Weights of a small GPT-style language model, trained from scratch on English Wikipedia.
Size: 15 layers, width 640, 5 heads of 128, MLP 2560 tanh GELU, vocabulary 18187.
MLP neurons of a small language model. Each row is named by its layer, matrix (up: input weights) and neuron, and shows model dimensions 160-255. Each number is 128 + 32 x the weight over its row's rms, rounded and kept within 0 to 255.
After each neuron's rows, "fires on" lists the tokens most often at its 100 highest values on Wikipedia text that the model never trained on.

L5.up1083 [ 82 132 152 117  98 140 145 153 149 121 180 140 171 101  61 138 175  90 104 120 109  92 131 152 133  94  95 104 108 140 143 148 114 157 175 108  94 143 110  97  78 117 119 134 188  95 163 131  81 104  97 117 194  68 122  84 134 123 115 120 203 128 168 111  87  77 106 143 124  80  66 147 125 142 137 185 169 131  82 124 136 153 106 132 116 136 164 175 130 140 127 131 125 121 119  91]
fires on: " Sh", " sh", "Sh", " Dark", " Black", "sh"

L5.up1809 [132  72 146 115 150 165  73 131 189 148 105 141 139 138 115  88  76 127 113 100 117 126 115 143 198 137 144  88 136 151 114 131 158 101  96 188  72 141 124 129 105 195 105  70  64 163 113 140 165 152 110 133 178 138 118 106 100  97 121 126 184 108  66 114 108 117 151 138 153 153 115 149  96 123 125 177  99 106 160 115 127 105 113 149 120 125 158  94 124 114  77 118 118 105 154 155]
fires on: " to", " for", " at", "\n ", " of", " on"

L5.up893 [161 148 145 109  91 135  95 128 204 145 101  95  42 117 157 151 121 171 180 129 133  75 189 138 144 137 156 153 113 144 142 178 160 141  93 120  80  85 130  91 121  91 148 115 105 163  99  98 102 108 122 133 141 110 110 120 123  82 102 173 190 168  96  73 116 133 102 132 132 138 147 120 102  97  79 137 116 142 170 107  80  60 140 158  43 126 140 134 118 125  45 158 108  39 115 125]
fires on: " by", " Party:", " by:", " /"

L5.up1411 [177  71 173 113 106 140  97 140 152 189  92 150 134 127 142 139 144 146 144 170 111  90 132 133 184 185 119 113 122 199 147 187 120  98 102 130 140 124 169  97 140 113 107  94 129 132 128 126 146 114 102 104 165 136 148 138 133 107 210 157 114 133  87 186  76 161 142 135 145 164 138 169  94  79 177 167 138  72 185 138 114 120 173  76 106 126 125 127 105 144 103 182 148 154 122 101]
fires on: " with", ";", " make", " as", " and", " makes"

L5.up835 [112  85  96  90 128 156 112  91 207 170  97  88  82 108 111  97 101 202 135 109  94 172  88 158  99  94 137  59  83 109 120 120 146 104 162 128  98  70 146 160 143 163 145 141  94 182 110 133 111 127  92 128 128 134 176 114  67 141 134 170 146  60 141 136  99 140 151 178 142 148 109 117 179  95  96 125 141  67 155 110 146 121  66 113  58 104 152  77 131 140  99 172 121 154 135 114]
fires on: " in", " as", " by", " with", " at", " to"

L5.up656 [189 108 123 136 111 158  83 155 139 197 129 100  37 201 106 124  76 193 137 105 185  93  74 121 164 119 146 121 128 185  50 157 129 122  66 135 138  67 111 129 124 156  97 121 141 117 114 179 129 147 165 168 156 150 156 131 115 155 212 126 115 128 107 155  46 153 140 170 130 146 174 142 109 114 102 133 146  50 116 119 123 143 119 151  73 120 126 131 111 134 102 181  83 170 114 143]
fires on: "′", " with", " got", " received", " as"

L5.up1840 [149 160 127 157  74  60 126 124 129 103 161 136 122 140 143 121 138 109  84  65 108 147 179 156 116 177 137 110 110 150 104 102 178 140 165 137  76 104 133  92  94 148  76 175 192 158 158 125 166 114 145 175 116  62 142  86  87 115 147 160  95 109 136 146 164  93 138 139 187 111 103 150 148  77 121 144 121  86 164 132 130 140 101 146  87 122 143 135 159 161 114 153 102  73 109 149]
fires on: " |", "′", "2", "1"

L5.up1714 [135 136  85 110 133 156   0 148  95 114 133 125  82 120 144  96  88 190 165 132 162 170  96 145  89 121  84 143 112 118 113 120 141 170 112 180 178  83 148 100  91 128 154 159  96 187  83 157 154 121 106 129 125 136  98 161  92 189 125 121 206  91 135 121  72 137 111 117 125 139 117 139 138  88 127 134 138 112 144  79 110  72 121 117  92  89 156  56 233 142 128 165  83 147 111 123]
fires on: " |", " Year"

L5.up454 [146 135 182 111 124 102  84 163 136  92 190 145 135 129 152 116  54 164 108 117 130 101 158 123 172  93  64 128 104 119  97  94 144  87 179 138  85 103 119 137  96  93  61 168 119 136 127 158 108 113 136 144 179 116  89  93 117 115 148 119 151 137 120 146  61  99 164 210 157 180 155 163 202 105  76 136 133  90 226 112 136 107 131 108 145 146 123 210 194 173 103 113 170 126 125 101]
fires on: "\n", "|", ";", "-", ");"

L5.up2224 [174 121 163 111 128 177 111 100 127 173 128 120 150 126 125 139 146 184 187 113 120 103 161 153 204 122  99  92 110 130 130 165 135 112 159 143  18 118 112 178 135 123 115  76 124 128  96 105 102  96 117  82 144 113 138 111 124  66 186 128 143  91  96 225  96 145 136 168 172 114 111 102 159 123 136 140 145 132 166 164  90  96 142 158 131 158 131 137 110 141 107 183  75 146 107 194]
fires on: " and", ";", " –", " |"

L5.up2102 [103 144 131 112  55 148  82 163 106  94 158 119  53 151 101 118 133 150 149 104 100  92 118 179 123 129 130 140 105 135  73 129 165  48 126 122 142 112 120  89  67  91 175 126 182 190 117 136 141 188 129 109 111 133 145  74  99 145 121 122 117  99 130 130 128 170 162 172 188 130 124 172 118 110 128 123 133  67 138 149  93 116 133 117 142 108 143 114 145 131 136 153  67 144 102 158]
fires on: "\"", ")", "”", "]"

L5.up1217 [ 88  60 178 116  45 168  73 148 108 144 151 129 108 138 100  94 128 102 114 115 154 138  82 134 111  90  63 126 162 138 157 145 102 132 173 173 144  95 117 110 155 141 122 109 191 123 128  99 135 181 115 126 139 111 134  79  68 147  77 173 180  80  79 134 133 144 151  89 161  85  84 130 140 138 158 126 113 126 144 153 103 127 130 130 120 100 125 147 119 179 146 127 154  84 139 150]
fires on: " |", "-"

L5.up1545 [112 148 129 111 107 127 152 144  94 122 188 111 103 123 109 154 172 133 160 135 157 167  84 134 109 183 192  73 121 112 115  94  99  99 157 154 120 111  83 160 111 128 113 121 130 134  71 133 158 126 115  93 114 123 134 145 142 170 152 108 139 126 142  83 152 161 126 128 135  88  89 115 127  97 151 148 125 146 131 122 144  60 118 183  90 140 142  78 134 128 116 146 144  85 102 160]
fires on: "\"", "\n ", "\n", " División"

L5.up269 [154 170 157 118  62  87  66 133  93 120 148 158  86 105 198 100 114 213  71  95 105 136 134 176  82 149  91 180 118 112 156 177 125 136 112 101 117 134 110 154 136 116 116 162 164  98  95 156  97 153 157 142 134 140  72 178 138 117 145 140 160 120  83  95 164 109 138 121 185 166 122 180 202 100 115 137 145 113 139 120 164  74 124 148 122 135 124 179 121 162 226 226 130 114 213 109]
fires on: "\n", "-"

L5.up1693 [113 106 182 129  79 116 144 113 100 130 168 126 123 115  82 152  91 148 120 132 132 112 154 171 193 137  60 110 148 119 141 200 137 125 100 154 119 145 131 102 164 116 140 145 112 132  76  83 166 111  85  71 136 129 128 105 119 119 143 162 128  86  96 128 129 191 172 164 158 137  95 119 186  65 129 126 163  96 134 174 150 154 122 135 118 110 153 157 106 149  80 179 132 132 118 147]
fires on: " |", " States", ")", " and", ";", "\""

L5.up334 [137 150  96  97  62 133  28 139 114  95 192 139 131 118 149  83 134 157 135 120 133 166 138 151 140  65  77 111 114 137 134 139 135  81 123 112 121  95 133 110 171 122 129 140 157 140  63 158  72 150 120 109  95 122  78 128  93 113 181 175 117  94  51 161 149 102 170 136 178 128 136 141 190 104  82 157  92 114 152 178 137  44 102 173 116 109 116 156 164 160 103 123 109 149 132 173]
fires on: " ;", ";"

L5.up132 [160 185 141 126 110  88 111 109 106 121 211 125 145 159 179 163 124 163 150 131 141 125 190 133 139 153 118 116 105  92 174 191 157 160 147 110  90 101 131 144 147 125  74 142 122 102  95 145 128 155 168 167 139 125 157 158 135 128 150 106 109 145 113 137 125 115 164  65 140 144 116 166 146  79 118 142 156 106 162  90  97 132 126 205 190 169  95 138 117 157 163 207 106  83 123 161]
fires on: "\n", "/", " and", " (2", " +", " ("

L5.up1273 [134 193 152 145 114  92  55 141 111 100 155 150  30 104 120 182 118 115  99  92 157 129 211 127 155 176 137  92 128 175 157 101 193 147  69 156 124  82 122 158 134 112 120 146 120 166 115 153 109 143 141 187 168 139 136 128 104 135 105 118 119 161  92 141 172  94 169 137 143 151 128 133 159 148  45 120 131 107 218 118 125 139 105 165 123 142 123  94 151 102 172 199  90 117 124 124]
fires on: "\n", " €"

L5.up771 [123 129  80 120  94 183  67 128  72 122 118 112 129 153 144 125 145 127  98 138 146 131 164 116 137 118 123 119 157 148 102 145 169 113 167 175 138  83 129 161 139 183 196 144 125 147 116  69 122 153 144  91  91 100  96 107 112 111 124 159 152 115 119 166 203  98 154 107 139  85 114 143 149  94 174 109 136 152 133 166  87 190 105 164 144  91 110 157 114 129 129 133 144 105  82 239]
fires on: " |"

L5.up55 [124 149 133 138  85 122 109  94 115  97 150 145  60 108 113 106 178 117 113  90 141 139 118 130  95 136 121 108 108 114  97 140 173 123 105 115 128 101 137 110 173 109 105 154 115 183 128 189 155 118 132 176 135  58 132 138  57 168  87 175 107  91 133 132 163 171 139 185 168 100 125 149  94 128 133 167 130  31 135 127 136 129  94 125 115  75 137  70 150 175 120 146 101 154  93 137]
fires on: " United", "\n", " D"

L5.up1150 [157 154 136 109  62  66 100 134 133  94 128 135 101 159 154 138  72 126 118  91 110 104 155 133 130  94 163 134 132 131 159 159 141  71 139 110 141 100 138 173 111 140  53  93  77 162  87 154 136 112 143  83 107  93 128 140 109  64 153 132 145 132 115 128 118 104 131 160 109 120 118 143 110 113 185 153 148  80 156  75 128 148 165 123 132 154 138 102 127 155 155 149 174  69 113 184]
fires on: " the"

L5.up47 [140 202 128 138  77 114  68 140  86 123 192 138  57 152 125 118 110 111  65 137 111 156 151 147 118 125 102  95 118 130 150 105 148 121 112 188  88 144 107 173 160 184 133 149 214 118 156 161 162 132 134 195 136 118  72 136 121 176  93 145 132 136 121 113 127 114 161 151  86 199 150 160 105  85 121 158 119 158 159 121 118 138 157 145  86 109 134 137 154 153 145 131 113 106 144 111]
fires on: " |", ":", "\n", "|", "C)", "_"

L5.up1186 [146  63  67 127  99 147  90 171  67 109 110 167 120 155  83 136 170 113 104 153 114 171  87 124  98 114 158 131 101  54  89  47 121 152 120  97 139  81  77 140  79 143 176 176 142 191 119 134 134 139  82 119  96 134 131  82  83 165 167 110 126 105 110 130 146 152 137 229 146 132 127 148 148  91  96 160 142 145 131 147  85 125 112 128 141 155 180 117 164 153 104  92  98 107 144 160]
fires on: "\"", " |", "u"

L5.up808 [121 134 119 155  71 104 106 126 100 158 154 122 144 143 177 111 119 163 134 100 111 105 118 141 127 134 110  91  97 109 149 146 150 122 162 149 127 104  94  96 131 147 155 119 139 140 180  72 139 140 128 125 129 111 111  95 102 136 101 189 181  67 159 163 143 105 136  65 169 103  72 202 123  82 137 136 128 120 159 155 125 119 126 161 126 123 200 121 133 157 111 111 140  73 148 147]
fires on: " |", " "

L5.up875 [154  71 137 108  74 131  80 156 133 157 211  81  98 110  93 196 146 105  65  66 129 111 163 146  68 149 169  74 142 156 162 166  99 102 182 160  85  87 149 134 193 119 144 108 161 145 141 130 112 106  86 122 158 130  91 154 123  81 127 136 108  88 116 142  75 115 151 147 100  50  97 118 119  52  86 148 182 183 188  92 126 157 154 155  83 101 141  94 108 167  90 121 144 113 181 142]
fires on: " m", "m", " in", " km", "m,"

L5.up551 [131 111 133 150  37 116  27 145 113  65  84 157 106  89  89 153 174 126 115  80 141 106 126 129 101 116  62 124 127 123  76 101 115 127 133 151  46  61 110 169 149 151 167 144 167 123 170 152 118 152 175 178  80 106 157  84 116 132 147 104 163 136  71 145 147 125 147 112 107  74 107 123 190  74 134 149 179 168 176 132  85 197 141 182 106 172 123 172 142 129 179 174 120 154 107 132]
fires on: " |", ":", " daily"

L5.up76 [121  92 141 100 115 153 122  99 100 129 113  90  99  99  89  70 133 184 183 129 152 131  93 151 188 143 114 134 103 142 119 134 135 130 162 141  67  67 116 117  95  74  83 176 163 190  97 115  53 141 130 140 118 113  83  48 107 108 158 133 145 147  70 213  96 184 124 175 210 128 130 153 137 159 117 158 161 140 134 151  58  96 139 166  88 186 127 114 128 147 176 139  67  97 107 128]
fires on: " also", " most", " |", " Mean", " example,", " noted"

L5.up997 [139 103 156  83 131 135 120 133  78 109 136 169 120 114 175 166  76 104 163 131 154 118 147 147 136 143 154 139  81 149 117  80  99 134 152 133 127 112 111 157  96 110  80 100  99 206 128 159  98 107  74 148 105  99 104 171 107  90 136 130 171 147 116  79 167  68 110 151 156 192 159 152 136 152 192 117 167  73 139  88  88 114 168 105 117 146 153 106 132 125 104 152 131  96 146 134]
fires on: " as", " the", " of", " time", " in", " there"